MLP neurons of a small language model. Each row is named by its layer, matrix (up: input weights; down: output weights) and neuron, and shows model dimensions 128-191. Each number is 200 + 30 x the weight over its row's rms, rounded and kept within 0 to 999.
Before each neuron's rows, "fires on" lists the tokens most often at its 100 highest values on Wikipedia text that the model never trained on.

fires on: " and", ")", "ian", "ad", "ard"
L4.up188,196,183,206,165,251,177,175,241,161,178,185,189,265,201,227,172,207,198,146,219,224,202,212,125,254,221,193,192,222,190,244,202,216,204,252,214,211,240,177,169,164,205,197,189,204,270,172,208,221,144,198,220,182,230,208,165,176,205,206,172,184,183,183,209
L4.down188,167,188,198,215,234,225,176,141,202,202,222,239,239,148,186,201,199,173,189,210,187,180,147,163,190,210,180,198,182,184,205,200,220,191,158,177,206,212,198,209,191,176,249,260,161,221,195,163,254,249,222,196,219,203,232,257,196,224,192,190,203,175,224,153

fires on: " b", " l", " per", " p", " ("
L9.up543,176,201,173,130,205,218,176,233,179,211,212,156,157,204,249,175,219,180,218,241,179,237,140,189,187,205,177,175,199,237,212,184,175,170,212,248,240,192,127,228,144,181,230,275,173,208,213,203,217,170,219,221,181,162,244,212,164,204,223,214,182,210,256,155
L9.down543,185,213,173,225,229,217,202,201,220,193,264,217,209,133,196,152,207,166,212,219,228,175,225,223,235,202,240,228,188,137,210,137,240,242,220,213,190,197,232,191,231,181,196,181,237,214,172,187,259,199,175,207,225,225,178,166,146,210,191,212,184,213,129,254

fires on: " un", "us", " Un", "is"
L2.up189,225,195,209,207,221,228,228,216,154,223,166,178,202,149,222,202,210,242,197,201,157,233,196,195,199,199,224,207,128,259,170,166,125,187,174,186,200,200,187,234,222,236,182,145,190,252,187,174,229,167,224,167,167,187,155,187,149,207,158,214,221,195,225,185
L2.down189,260,187,193,216,206,190,197,164,206,240,151,191,200,169,215,194,150,198,197,216,166,140,191,195,215,209,181,187,195,207,243,192,151,163,157,189,183,234,230,196,193,190,234,214,217,194,258,195,246,195,223,155,220,209,150,193,168,268,209,163,179,205,266,217

fires on: "au", "t", "ar", "id", "in"
L2.up369,226,196,208,145,232,202,193,239,171,199,258,245,274,204,198,189,221,176,125,217,185,183,155,202,175,189,237,229,196,198,217,228,170,245,169,172,215,165,187,208,216,222,143,201,200,174,172,153,218,103,249,193,201,222,203,185,151,167,152,192,241,209,179,263
L2.down369,237,210,191,160,192,216,253,189,181,169,236,217,182,219,199,191,206,189,214,168,208,210,226,218,233,226,199,171,177,158,191,217,144,173,180,169,168,207,225,186,258,161,182,248,167,235,222,157,247,209,192,227,153,198,159,133,238,295,191,195,167,194,209,166

fires on: ")", " b", "),"
L4.up399,196,190,132,199,206,165,166,211,201,128,235,228,225,218,179,226,181,141,213,182,136,205,166,145,229,189,224,217,226,270,198,180,223,225,185,228,202,234,186,192,242,219,185,134,210,249,191,216,170,181,247,179,210,198,217,231,165,178,176,231,175,224,171,226
L4.down399,181,175,198,236,219,176,206,253,212,219,140,200,212,199,243,248,164,218,197,178,210,224,181,213,205,204,204,199,184,171,205,223,175,169,198,204,164,219,202,165,174,197,234,210,220,222,183,204,169,186,186,220,192,225,207,165,183,171,165,171,239,171,186,205

fires on: "ear", "per", " by", "v", "om"
L2.up34,201,180,214,211,249,170,196,268,209,223,208,235,195,191,201,202,176,253,191,162,167,257,215,194,206,191,221,228,190,235,165,194,178,219,195,154,200,183,150,195,205,229,209,179,237,210,221,218,225,176,199,165,196,207,166,180,212,190,172,195,193,222,208,204
L2.down34,217,205,217,159,235,230,170,216,230,242,208,172,184,214,209,194,268,250,248,144,196,211,207,232,251,206,193,205,196,216,198,143,187,159,184,167,178,164,216,192,223,244,231,174,166,147,212,154,211,222,250,186,164,227,158,181,211,223,163,208,253,236,139,179

fires on: "ul", "l", "port", "or", "r", "ol"
L7.up85,186,240,182,144,207,218,176,176,247,193,181,164,201,204,206,208,173,248,191,196,219,195,182,210,199,196,203,177,193,193,237,195,169,235,235,217,191,249,175,192,185,189,197,221,237,184,165,161,158,190,243,163,176,213,163,189,196,246,165,108,171,210,198,232
L7.down85,199,210,199,167,173,237,159,206,242,235,207,159,193,212,187,230,199,197,196,235,202,199,172,192,208,147,173,231,231,138,181,236,218,171,157,156,205,179,117,160,204,176,272,213,197,205,204,212,201,213,202,232,172,189,252,239,199,231,252,206,184,273,187,253

fires on: "art", "ent", "ob", "air", "erg"
L2.up121,200,132,223,199,266,225,202,234,205,193,198,221,221,204,244,200,187,223,171,183,173,227,245,241,206,187,203,178,224,187,201,218,162,160,186,247,267,199,259,217,216,173,156,194,242,217,157,209,145,204,206,193,181,231,220,204,189,194,183,191,188,221,185,196
L2.down121,180,226,190,174,234,205,265,204,208,171,220,241,184,166,205,202,170,188,238,186,220,210,176,205,207,192,253,158,234,207,243,175,184,215,187,183,156,185,163,213,236,173,204,149,199,237,192,219,195,189,249,218,203,221,200,184,219,179,185,207,177,279,211,203

fires on: "ar", "ra", "ur", "ud", "ad"
L7.up148,202,223,182,175,189,192,196,181,217,173,216,199,197,185,208,209,190,177,179,205,186,189,165,221,207,222,223,179,228,203,252,146,167,229,204,212,208,192,167,137,152,192,220,230,188,232,214,191,186,115,176,206,186,248,259,183,157,205,205,187,213,192,186,230
L7.down148,224,236,181,197,191,155,203,147,158,205,199,196,210,183,223,159,193,179,225,149,219,170,158,197,217,230,173,205,222,204,220,183,138,221,202,172,223,192,200,196,217,267,189,180,148,141,260,222,170,219,177,199,185,198,190,225,200,174,204,183,223,197,197,227

fires on: "ut", "art", "q", "ri", "^{", "em"
L9.up49,213,251,148,207,220,217,208,186,217,129,196,171,247,247,202,184,169,153,183,173,202,231,232,240,206,259,174,248,197,189,203,243,158,254,178,178,258,154,219,153,209,169,158,190,205,218,188,208,179,149,134,155,272,190,235,247,225,229,176,251,139,197,191,190
L9.down49,152,180,184,174,231,240,204,186,238,183,218,198,205,197,215,226,219,242,192,221,200,205,185,195,258,155,226,217,156,217,191,184,223,172,208,175,164,152,226,209,216,190,192,211,202,170,151,218,169,206,169,148,179,174,181,221,181,148,212,114,237,235,190,209

fires on: "le", "ro", " Col", "ol", "cl", "ra"
L9.up44,193,198,188,162,262,183,172,122,178,159,235,210,243,162,222,196,159,213,177,235,208,186,238,243,183,169,220,176,205,252,233,192,225,157,220,183,164,222,232,249,205,164,191,111,169,203,237,203,248,150,188,168,202,223,177,226,179,227,232,263,155,209,187,205
L9.down44,184,215,238,219,242,145,172,133,176,191,218,199,195,200,165,229,165,253,203,158,170,165,176,125,224,211,197,174,214,256,202,239,226,170,237,213,258,185,160,237,184,245,221,181,211,143,184,177,158,121,218,168,230,185,281,196,233,155,182,182,196,217,137,195

fires on: "ly", "ed", " due", "ording", " 23", " as"
L2.up166,170,173,193,192,217,169,200,146,212,223,199,222,236,165,158,208,161,223,182,185,191,215,217,216,179,172,199,177,182,241,227,219,254,206,187,232,173,183,178,205,209,128,237,192,227,194,208,193,228,160,207,223,195,234,162,197,204,223,224,135,205,213,163,166
L2.down166,175,197,169,197,176,212,193,205,258,196,203,217,232,204,197,204,232,199,239,225,181,223,203,237,136,181,215,232,246,217,205,175,212,224,143,208,220,173,236,189,224,159,182,210,195,238,198,217,247,157,223,217,201,204,186,216,157,195,193,189,217,222,213,221

fires on: ":", ")", "):", "5", "1", "at"
L4.up51,244,200,159,187,206,133,232,168,165,180,226,181,220,176,262,171,214,126,184,183,163,170,130,170,211,202,198,179,215,190,217,128,250,183,218,223,118,191,230,179,233,172,208,148,223,207,216,289,200,226,225,216,231,182,208,171,183,229,145,197,171,241,199,185
L4.down51,191,230,174,169,242,216,225,195,206,147,196,179,174,171,192,185,189,154,182,238,218,251,174,236,205,198,200,204,152,235,201,219,201,166,190,196,198,261,202,202,133,225,242,188,205,168,208,175,280,212,168,223,209,212,158,170,188,242,155,203,228,157,163,281

fires on: " E"
L2.up142,208,167,157,167,199,147,202,150,162,201,277,212,249,166,237,183,168,186,181,233,194,205,194,195,211,213,246,198,184,202,213,169,223,174,244,192,186,238,264,172,254,160,199,139,196,211,187,144,209,208,275,219,235,206,186,159,206,135,132,191,283,225,177,166
L2.down142,189,182,210,202,202,180,219,171,262,233,209,255,199,187,195,186,175,189,193,201,193,201,178,218,206,220,212,198,179,146,234,142,293,218,182,201,203,228,259,196,241,179,175,184,202,212,163,176,214,183,226,199,227,167,197,218,229,204,171,141,204,169,173,201

fires on: "y", "ar", " I"
L7.up360,161,227,177,234,208,195,275,228,211,225,218,227,259,173,212,207,164,191,196,169,191,153,187,210,206,223,191,197,218,164,247,184,161,252,213,176,176,125,192,182,200,195,167,220,248,236,199,239,241,101,183,259,183,249,207,168,169,206,136,158,197,205,182,215
L7.down360,187,207,198,164,194,265,155,192,210,181,208,214,167,199,212,179,206,190,185,116,176,264,152,198,198,208,169,160,233,242,193,207,132,192,221,149,224,195,142,197,205,192,238,181,197,207,246,235,228,205,221,188,176,193,203,224,205,247,188,222,173,251,188,243

fires on: ",", " are", " had", "),"
L3.up48,171,258,164,221,174,159,141,173,189,140,203,132,203,175,201,200,186,191,182,194,147,207,215,244,193,193,216,258,180,255,224,208,242,206,200,255,239,175,216,211,176,200,188,219,260,216,169,109,229,164,242,184,156,252,198,214,141,174,151,184,273,230,229,187
L3.down48,202,178,171,183,189,167,240,124,224,212,174,239,210,222,205,190,107,211,193,220,182,258,160,147,165,178,214,169,153,242,174,146,209,204,165,167,239,220,184,227,180,237,238,199,169,226,234,230,217,229,214,186,208,173,226,189,154,253,177,206,214,176,184,188

fires on: ",", " (", "\n"
L4.up559,188,213,202,193,165,128,185,198,196,174,254,176,208,213,180,176,200,202,188,194,209,150,217,187,180,187,199,224,213,186,187,245,200,168,187,216,190,180,162,178,173,207,166,230,210,236,169,130,251,165,204,202,137,196,213,148,196,189,177,205,249,183,159,201
L4.down559,193,210,211,177,212,248,208,145,196,258,199,129,170,160,163,171,225,191,132,137,194,241,186,198,166,199,189,162,210,214,224,222,253,196,176,184,194,237,196,240,203,211,210,209,161,187,197,198,195,203,208,203,216,246,238,186,154,195,236,198,145,241,171,219

fires on: ":", ");", ";", "):", " –", "\""
L2.up129,201,231,164,190,182,131,186,156,165,181,224,200,229,169,193,206,239,189,106,175,224,237,198,217,261,202,189,180,285,196,211,212,235,224,173,191,112,205,235,190,263,224,173,151,185,211,187,174,216,146,187,186,169,238,221,197,167,225,202,212,229,245,145,207
L2.down129,177,251,213,201,185,157,198,180,216,215,237,165,164,230,201,197,192,191,179,211,184,198,206,169,236,172,199,157,189,186,199,170,228,194,223,207,175,157,257,147,214,141,181,193,229,209,235,193,245,215,184,162,175,239,206,181,164,253,196,149,193,217,176,230

fires on: ";", ":", "),", "]", " that", ")"
L2.up518,161,238,203,175,199,147,248,176,157,189,202,180,256,164,197,196,189,185,139,139,242,245,202,186,244,184,206,183,249,209,198,194,187,238,189,231,154,179,225,171,252,202,155,197,179,230,193,199,247,174,217,150,155,272,206,156,164,245,182,159,235,231,159,205
L2.down518,153,203,193,203,187,164,208,235,238,201,211,218,200,214,185,205,193,156,255,168,191,189,173,153,230,193,214,185,213,219,222,214,176,195,197,189,174,199,249,249,213,161,125,214,168,149,170,247,211,207,238,221,216,232,253,165,240,195,270,221,171,230,195,179

fires on: " (", "-", "6", "5", "7"
L9.up377,209,220,172,230,150,213,145,244,192,176,182,192,182,194,200,161,156,143,180,173,118,236,199,202,189,234,251,137,185,220,181,159,174,231,185,249,195,216,151,233,208,191,226,196,230,232,191,153,225,103,226,152,173,173,151,177,202,210,189,204,186,225,154,196
L9.down377,155,187,206,247,178,207,221,222,187,238,206,177,227,214,164,135,168,156,204,180,255,216,222,207,187,225,185,198,176,218,216,222,223,159,210,171,246,235,251,259,225,192,205,172,194,204,151,209,123,173,209,203,243,271,223,143,191,205,206,239,202,172,168,198

fires on: " ("
L4.up367,186,203,159,220,193,137,238,177,162,219,244,202,185,207,195,219,176,221,210,198,170,213,161,277,177,197,240,195,209,199,227,245,181,200,198,247,199,161,217,182,202,159,207,174,255,218,184,212,214,213,210,237,168,214,192,173,161,189,178,164,148,234,162,159
L4.down367,174,231,189,172,190,192,215,190,240,248,250,160,203,178,166,209,222,187,214,182,174,156,154,191,186,204,243,168,213,189,194,212,202,184,162,208,248,177,165,202,192,210,205,217,214,175,212,234,203,200,197,165,203,164,182,142,153,223,256,217,228,285,193,193

fires on: " w", "le", "z", " Church", " over"
L7.up198,157,196,171,162,210,188,206,199,173,155,213,170,198,194,214,220,191,179,235,171,201,183,149,163,168,230,197,154,211,262,205,245,181,191,209,235,218,257,204,198,267,153,212,171,170,250,215,179,188,164,180,156,195,202,173,217,187,158,193,213,263,199,206,157
L7.down198,224,248,227,198,119,208,226,190,243,187,165,216,179,216,218,169,201,194,206,231,184,175,131,270,194,134,191,224,225,153,216,169,238,205,206,217,158,230,204,168,181,288,186,221,230,168,165,215,227,212,191,208,249,163,194,206,205,208,178,227,197,212,197,199

fires on: " of", " and", "ious", ","
L7.up71,154,253,172,159,233,172,195,225,159,186,267,208,192,195,240,239,168,189,250,221,191,239,211,208,239,183,204,211,231,195,203,203,197,199,241,194,206,146,219,246,183,231,181,168,263,174,168,191,197,203,177,214,201,186,172,198,206,231,200,169,243,196,188,129
L7.down71,203,173,169,172,189,198,220,180,184,220,184,196,255,184,184,188,222,180,199,147,174,180,170,202,207,214,197,164,237,197,197,210,226,222,219,183,190,223,231,174,163,172,213,168,194,219,172,206,222,185,238,188,227,231,237,191,167,213,220,238,164,240,245,223

fires on: " un", " Un", "rit", "ox", " com", "ens"
L4.up222,196,195,212,171,256,168,201,133,167,184,184,228,238,152,201,185,165,249,128,195,188,185,210,196,201,211,225,207,223,209,238,156,90,177,187,201,229,222,144,166,226,214,164,146,192,227,255,238,211,159,257,167,183,201,204,190,225,227,155,176,217,256,211,184
L4.down222,211,213,160,213,245,174,183,192,230,165,190,230,158,214,199,195,141,223,253,212,205,224,231,209,183,198,233,213,147,177,220,202,186,205,216,252,234,200,213,155,213,189,191,218,160,220,267,209,231,176,165,219,196,238,202,160,174,253,244,207,214,176,189,146

fires on: "ill", "em", "ut", "enn", "ell"
L7.up179,228,208,175,246,191,240,166,207,204,159,244,137,217,236,211,189,171,218,191,172,186,189,184,260,197,162,264,173,205,222,167,209,159,201,195,188,209,193,200,176,193,194,215,200,163,220,161,195,208,214,214,160,211,212,224,166,196,179,211,184,179,247,236,188
L7.down179,214,175,187,181,190,247,226,137,204,125,229,193,238,208,197,169,206,226,176,249,245,196,203,160,201,255,177,182,155,222,186,210,228,153,198,211,181,167,220,203,192,247,198,153,202,179,190,219,223,202,134,236,142,137,183,213,166,166,210,225,196,206,236,245

fires on: " between", "=", " to", " those"
L3.up406,203,208,171,221,206,133,200,176,179,168,189,171,151,178,199,168,171,173,141,201,218,200,173,222,189,215,204,239,206,243,208,202,261,255,214,198,213,198,186,196,213,204,175,177,206,250,220,194,242,194,212,193,202,182,240,183,168,178,200,185,201,214,198,148
L3.down406,221,183,212,224,219,220,213,196,252,156,206,213,214,168,195,210,178,208,208,236,224,240,213,169,222,169,209,164,172,182,217,200,217,189,230,187,205,186,263,170,203,232,208,207,210,152,191,243,196,184,214,208,222,192,199,206,214,209,218,227,179,185,172,235

fires on: " and", ",", "ant", "ous", "ious", "ost"
L4.up171,222,181,185,176,154,195,181,195,200,194,244,204,214,205,250,172,165,192,203,220,215,212,198,230,160,151,213,159,201,191,208,245,190,219,188,223,194,226,183,253,167,264,203,212,231,240,161,202,219,176,182,212,145,252,209,183,166,263,213,160,241,212,156,171
L4.down171,147,235,180,191,207,218,183,164,165,200,211,205,190,187,205,202,177,145,193,178,232,178,194,190,222,229,219,221,173,127,221,214,200,159,192,131,224,247,186,203,256,157,209,223,182,207,227,212,207,204,200,179,245,202,226,157,204,192,141,198,221,197,215,211

fires on: " m", " f", " so", "eth", "per"
L4.up185,147,226,196,196,152,174,208,226,251,205,194,218,236,147,212,179,198,235,202,186,135,225,191,214,269,195,251,229,207,218,277,173,214,197,244,222,204,230,212,258,176,127,195,136,195,189,253,202,216,200,182,208,217,188,201,285,159,167,253,174,184,215,154,234
L4.down185,201,209,223,217,198,186,157,224,196,204,204,177,165,199,202,273,215,208,213,217,210,183,208,195,223,223,212,164,170,151,191,216,206,175,259,201,236,203,172,196,195,212,206,241,194,183,234,239,226,212,162,216,223,175,190,173,228,182,218,238,181,199,233,188

fires on: "-", "–", "ens", "ro"
L9.up42,217,168,201,191,235,240,128,201,143,242,178,191,230,163,206,193,190,232,191,218,193,214,145,248,238,222,244,165,231,232,236,162,179,184,224,211,197,199,185,228,195,166,216,229,242,232,150,178,232,193,200,179,272,233,146,270,199,190,180,167,186,148,203,208
L9.down42,182,221,243,228,211,181,229,166,178,217,190,205,234,180,167,237,172,178,197,221,211,184,145,195,192,188,169,211,211,266,217,242,263,226,135,186,217,191,218,159,178,262,209,208,193,198,217,226,170,200,165,223,145,171,134,217,160,231,241,258,264,188,184,210

fires on: " c", " C", "4"
L9.up337,228,191,184,212,253,220,220,145,210,199,223,159,239,158,228,142,178,175,215,175,178,167,195,204,218,227,200,183,120,202,195,216,184,219,239,243,179,163,215,199,151,203,199,240,265,211,173,153,205,196,218,200,263,173,157,185,186,242,218,170,250,267,174,146
L9.down337,201,204,182,205,215,245,205,199,224,232,179,188,232,227,172,188,179,193,169,188,218,160,173,202,199,243,196,221,202,229,169,269,175,170,233,179,184,213,210,179,134,229,192,224,198,243,195,181,187,241,195,183,200,157,202,203,136,204,193,141,197,169,223,174

fires on: "-", "ac", " rec", "o", "n", " Party"
L7.up345,190,195,215,251,211,182,231,152,215,205,200,228,198,199,195,210,169,228,215,237,153,194,190,281,190,258,218,162,189,221,210,164,194,206,196,177,159,191,216,201,257,206,196,185,233,193,228,221,210,227,231,232,198,160,184,172,178,232,171,217,205,203,113,200
L7.down345,189,189,184,154,184,141,205,224,189,206,176,204,154,207,208,177,142,201,185,223,191,251,185,224,195,148,165,190,194,208,203,184,170,164,140,204,206,134,222,115,168,223,158,164,170,187,187,185,179,207,168,230,231,254,219,171,254,208,253,246,218,225,192,188

fires on: "2", "1", "d", "4", "5", "ent"
L7.up446,194,256,201,261,231,181,180,193,225,225,227,187,155,189,206,201,179,180,192,193,191,212,193,230,237,203,193,201,172,193,211,174,182,212,271,235,221,118,165,161,195,183,204,189,193,210,157,185,221,236,156,126,169,199,163,173,195,219,226,147,247,273,187,185
L7.down446,214,121,162,208,179,216,200,219,151,167,168,184,218,234,217,202,252,197,178,197,258,191,184,195,191,207,172,163,224,249,186,195,218,227,166,166,258,153,211,185,179,209,248,202,206,182,182,212,174,262,167,209,189,191,226,194,234,157,178,184,185,191,258,191

fires on: " g", "le", " me", "ro", " we", "il"
L9.up423,203,232,213,203,171,133,174,211,238,186,239,264,221,149,245,199,191,163,242,187,200,219,232,234,196,193,184,174,201,228,176,183,225,177,193,192,180,224,259,273,245,209,203,147,199,209,227,250,186,194,234,198,215,194,219,226,192,190,191,235,156,210,174,180
L9.down423,213,196,173,207,159,233,207,231,236,181,239,213,154,220,174,231,252,265,210,173,229,199,221,227,172,221,194,186,194,211,251,232,226,162,200,176,194,193,162,180,176,216,191,161,175,148,156,283,181,224,227,212,208,186,235,198,212,215,191,190,204,185,161,196

fires on: "v", "om", "ac", "ers", "ig", "em"
L2.up341,191,181,223,234,221,206,187,208,174,230,214,275,160,223,222,208,198,229,195,190,169,224,193,251,236,216,242,202,201,270,178,167,165,198,234,151,163,184,171,247,221,234,174,156,203,196,230,185,147,209,207,200,176,204,183,183,166,199,228,198,222,190,163,221
L2.down341,152,189,210,228,191,206,212,196,211,164,201,197,192,188,213,182,211,226,174,201,163,227,256,196,233,224,202,177,211,230,216,192,200,238,173,185,201,182,171,185,156,216,169,232,177,184,220,177,226,211,224,219,158,149,166,196,173,225,144,248,193,228,129,211

fires on: " f", "'s", "m", " of", " his"
L3.up138,231,201,195,173,230,193,233,266,213,168,217,216,241,163,232,196,161,177,204,261,204,205,116,205,139,185,205,195,201,178,191,140,159,178,207,199,204,274,193,186,217,222,200,205,176,203,170,145,238,232,202,186,226,187,259,256,226,166,178,207,232,232,152,177
L3.down138,209,186,207,208,165,253,150,218,194,231,198,218,191,204,228,194,241,172,143,180,188,248,248,211,229,190,192,197,179,214,192,213,218,229,148,199,199,259,195,252,172,146,238,214,235,237,218,214,148,204,246,194,199,159,232,240,196,214,190,209,185,187,186,147

fires on: " c", " inter", " ob", " Che", "ter", " pre"
L4.up18,170,237,200,222,241,183,197,155,235,171,164,223,207,170,254,212,198,154,157,233,191,225,218,200,188,178,163,170,193,211,221,237,181,254,218,204,142,178,190,237,173,223,173,224,222,209,276,168,175,183,199,212,199,221,178,210,198,190,221,206,222,264,186,182
L4.down18,229,237,165,202,235,218,217,133,230,146,206,221,227,241,191,214,231,153,214,159,209,235,177,238,173,270,172,212,160,139,227,197,200,228,237,217,169,206,195,193,199,205,197,235,192,223,179,183,155,265,211,203,212,250,239,213,173,209,223,205,178,182,241,219

fires on: " l", " p", " cl", " imp", " ac", " c"
L9.up73,213,180,172,180,207,185,194,185,187,220,231,196,168,204,230,158,217,228,204,250,217,184,140,187,173,222,189,156,158,193,163,243,207,185,233,184,180,225,135,201,183,204,160,225,193,186,212,250,163,181,220,198,162,213,201,236,198,158,218,212,245,192,185,151
L9.down73,141,280,228,232,193,211,156,126,184,222,196,212,203,224,161,237,183,179,212,135,194,148,227,201,212,209,229,196,187,219,219,192,189,152,228,244,164,240,221,201,217,147,239,186,197,200,235,181,256,138,166,165,263,202,110,196,172,184,149,180,255,185,130,188

fires on: "ess", "enn", "ens", "areer", "fess"
L2.up330,222,112,216,236,256,166,220,203,194,193,201,209,164,194,235,203,224,231,232,230,149,126,205,197,237,173,252,163,211,222,202,137,178,212,248,189,174,199,212,211,223,208,181,136,219,209,215,209,220,180,204,233,217,243,160,236,119,215,198,186,242,185,201,247
L2.down330,225,196,216,229,206,203,245,209,228,181,199,198,186,168,190,198,176,188,210,228,192,226,249,153,147,195,251,195,201,223,170,192,209,224,225,186,200,185,204,229,184,183,189,262,204,215,176,201,152,155,172,177,191,208,174,184,187,179,210,166,165,164,234,144

fires on: "ax", "im", "it", "res", "ens"
L2.up289,149,226,202,246,196,159,219,232,229,182,238,198,195,208,245,184,114,222,240,212,171,197,140,201,209,157,196,185,248,231,232,186,169,208,197,194,192,187,150,200,209,179,210,199,248,205,221,236,210,190,177,200,216,189,175,211,211,163,198,176,192,233,181,227
L2.down289,154,242,195,248,248,154,203,177,169,153,235,163,201,146,256,195,166,211,198,233,242,208,165,184,197,179,207,197,184,213,195,200,223,179,218,228,174,191,201,207,202,161,214,157,167,231,182,202,187,176,263,186,189,259,174,223,169,182,166,165,203,247,226,181

fires on: "r", " dr", "l", "s", " sl", " Fl"
L3.up497,173,214,174,201,187,222,209,174,214,195,189,160,191,178,264,186,173,191,250,176,181,144,138,156,197,190,190,190,276,255,255,205,201,195,274,196,179,210,176,207,215,191,250,178,220,267,214,148,149,183,203,216,223,210,186,211,170,195,213,156,207,203,276,209
L3.down497,199,182,247,201,169,219,213,179,246,201,152,171,197,216,228,229,211,153,210,209,193,160,158,164,225,203,148,219,215,240,225,186,185,207,150,162,198,250,231,177,248,236,216,220,220,191,224,185,161,230,195,230,193,230,157,205,178,185,235,256,189,212,192,211

fires on: " E", "A", " G", "r", "E"
L7.up37,161,244,154,187,173,225,204,206,184,207,238,180,211,142,205,184,132,155,188,222,159,221,176,207,176,192,190,221,241,197,238,223,238,180,221,164,213,215,206,176,199,218,229,209,184,210,173,179,182,147,199,214,235,224,180,193,220,178,180,155,245,246,117,151
L7.down37,231,168,168,222,178,217,227,201,171,154,256,211,258,135,207,201,200,216,250,182,209,210,193,197,189,180,206,197,196,110,221,200,257,184,159,215,215,247,236,186,186,139,218,211,184,151,214,216,234,204,146,190,228,182,242,190,211,254,195,228,212,195,222,193

fires on: "ed", " began", " |", "ceeded", "ording", "ered"
L4.up422,192,185,185,199,220,170,212,156,178,254,243,231,163,181,196,215,193,241,200,257,192,200,216,195,199,189,247,162,223,234,201,191,246,226,201,202,159,157,137,248,173,187,175,179,207,188,187,231,146,191,194,236,153,234,134,231,171,138,167,183,226,187,145,156
L4.down422,198,236,171,179,184,224,214,225,223,174,175,182,223,188,279,218,184,228,184,163,144,197,217,212,161,229,220,209,176,207,177,216,219,174,183,200,220,283,110,182,193,215,180,255,206,205,219,223,168,187,205,235,182,223,168,215,217,242,206,206,189,175,157,235

fires on: " d", " E", "p", "le", "l", " l"
L9.up179,196,198,177,198,176,180,201,208,176,199,200,198,231,205,257,185,182,225,204,166,155,243,193,240,224,210,191,197,206,255,192,202,221,170,241,225,148,191,170,173,208,166,187,252,188,231,237,185,179,229,219,214,179,195,192,209,189,157,219,153,242,190,191,189
L9.down179,222,194,180,205,208,174,154,151,233,176,200,166,221,239,205,186,164,202,231,251,240,188,165,165,178,108,189,207,224,223,254,222,167,245,213,233,191,206,255,213,181,165,207,188,254,166,188,149,240,226,189,181,217,192,179,229,183,244,198,202,191,230,192,266

fires on: " released", " $", "duction", "re", " \"", "duc"
L2.up132,272,135,205,238,216,216,202,172,196,211,204,211,182,214,202,172,255,203,202,167,205,189,200,249,205,166,227,227,119,234,191,219,123,203,184,218,220,244,162,244,212,191,178,168,210,199,211,224,184,209,179,224,205,218,184,204,183,177,178,239,241,211,188,193
L2.down132,217,175,228,166,162,201,155,229,223,199,171,243,264,226,197,206,237,204,206,186,215,204,168,148,172,204,249,276,204,193,188,132,171,173,168,189,179,238,204,185,190,229,208,181,211,202,166,195,164,225,178,169,210,190,223,201,208,134,228,193,219,234,258,184

fires on: "ar", " var", " both", " different", " car", "uman"
L3.up450,191,185,179,143,193,205,220,232,181,180,244,230,208,114,192,185,215,204,156,144,198,186,225,176,163,193,214,224,230,212,200,178,153,204,178,188,153,185,215,253,195,225,174,158,228,195,246,225,214,151,260,249,222,200,223,158,226,184,177,198,199,225,212,212
L3.down450,208,251,234,187,198,229,163,241,264,205,175,243,155,132,162,205,195,208,143,181,217,224,218,210,200,235,196,185,151,208,203,212,165,137,241,249,204,172,199,248,185,234,159,141,171,186,216,225,204,151,189,208,170,237,164,206,147,181,203,180,186,216,162,187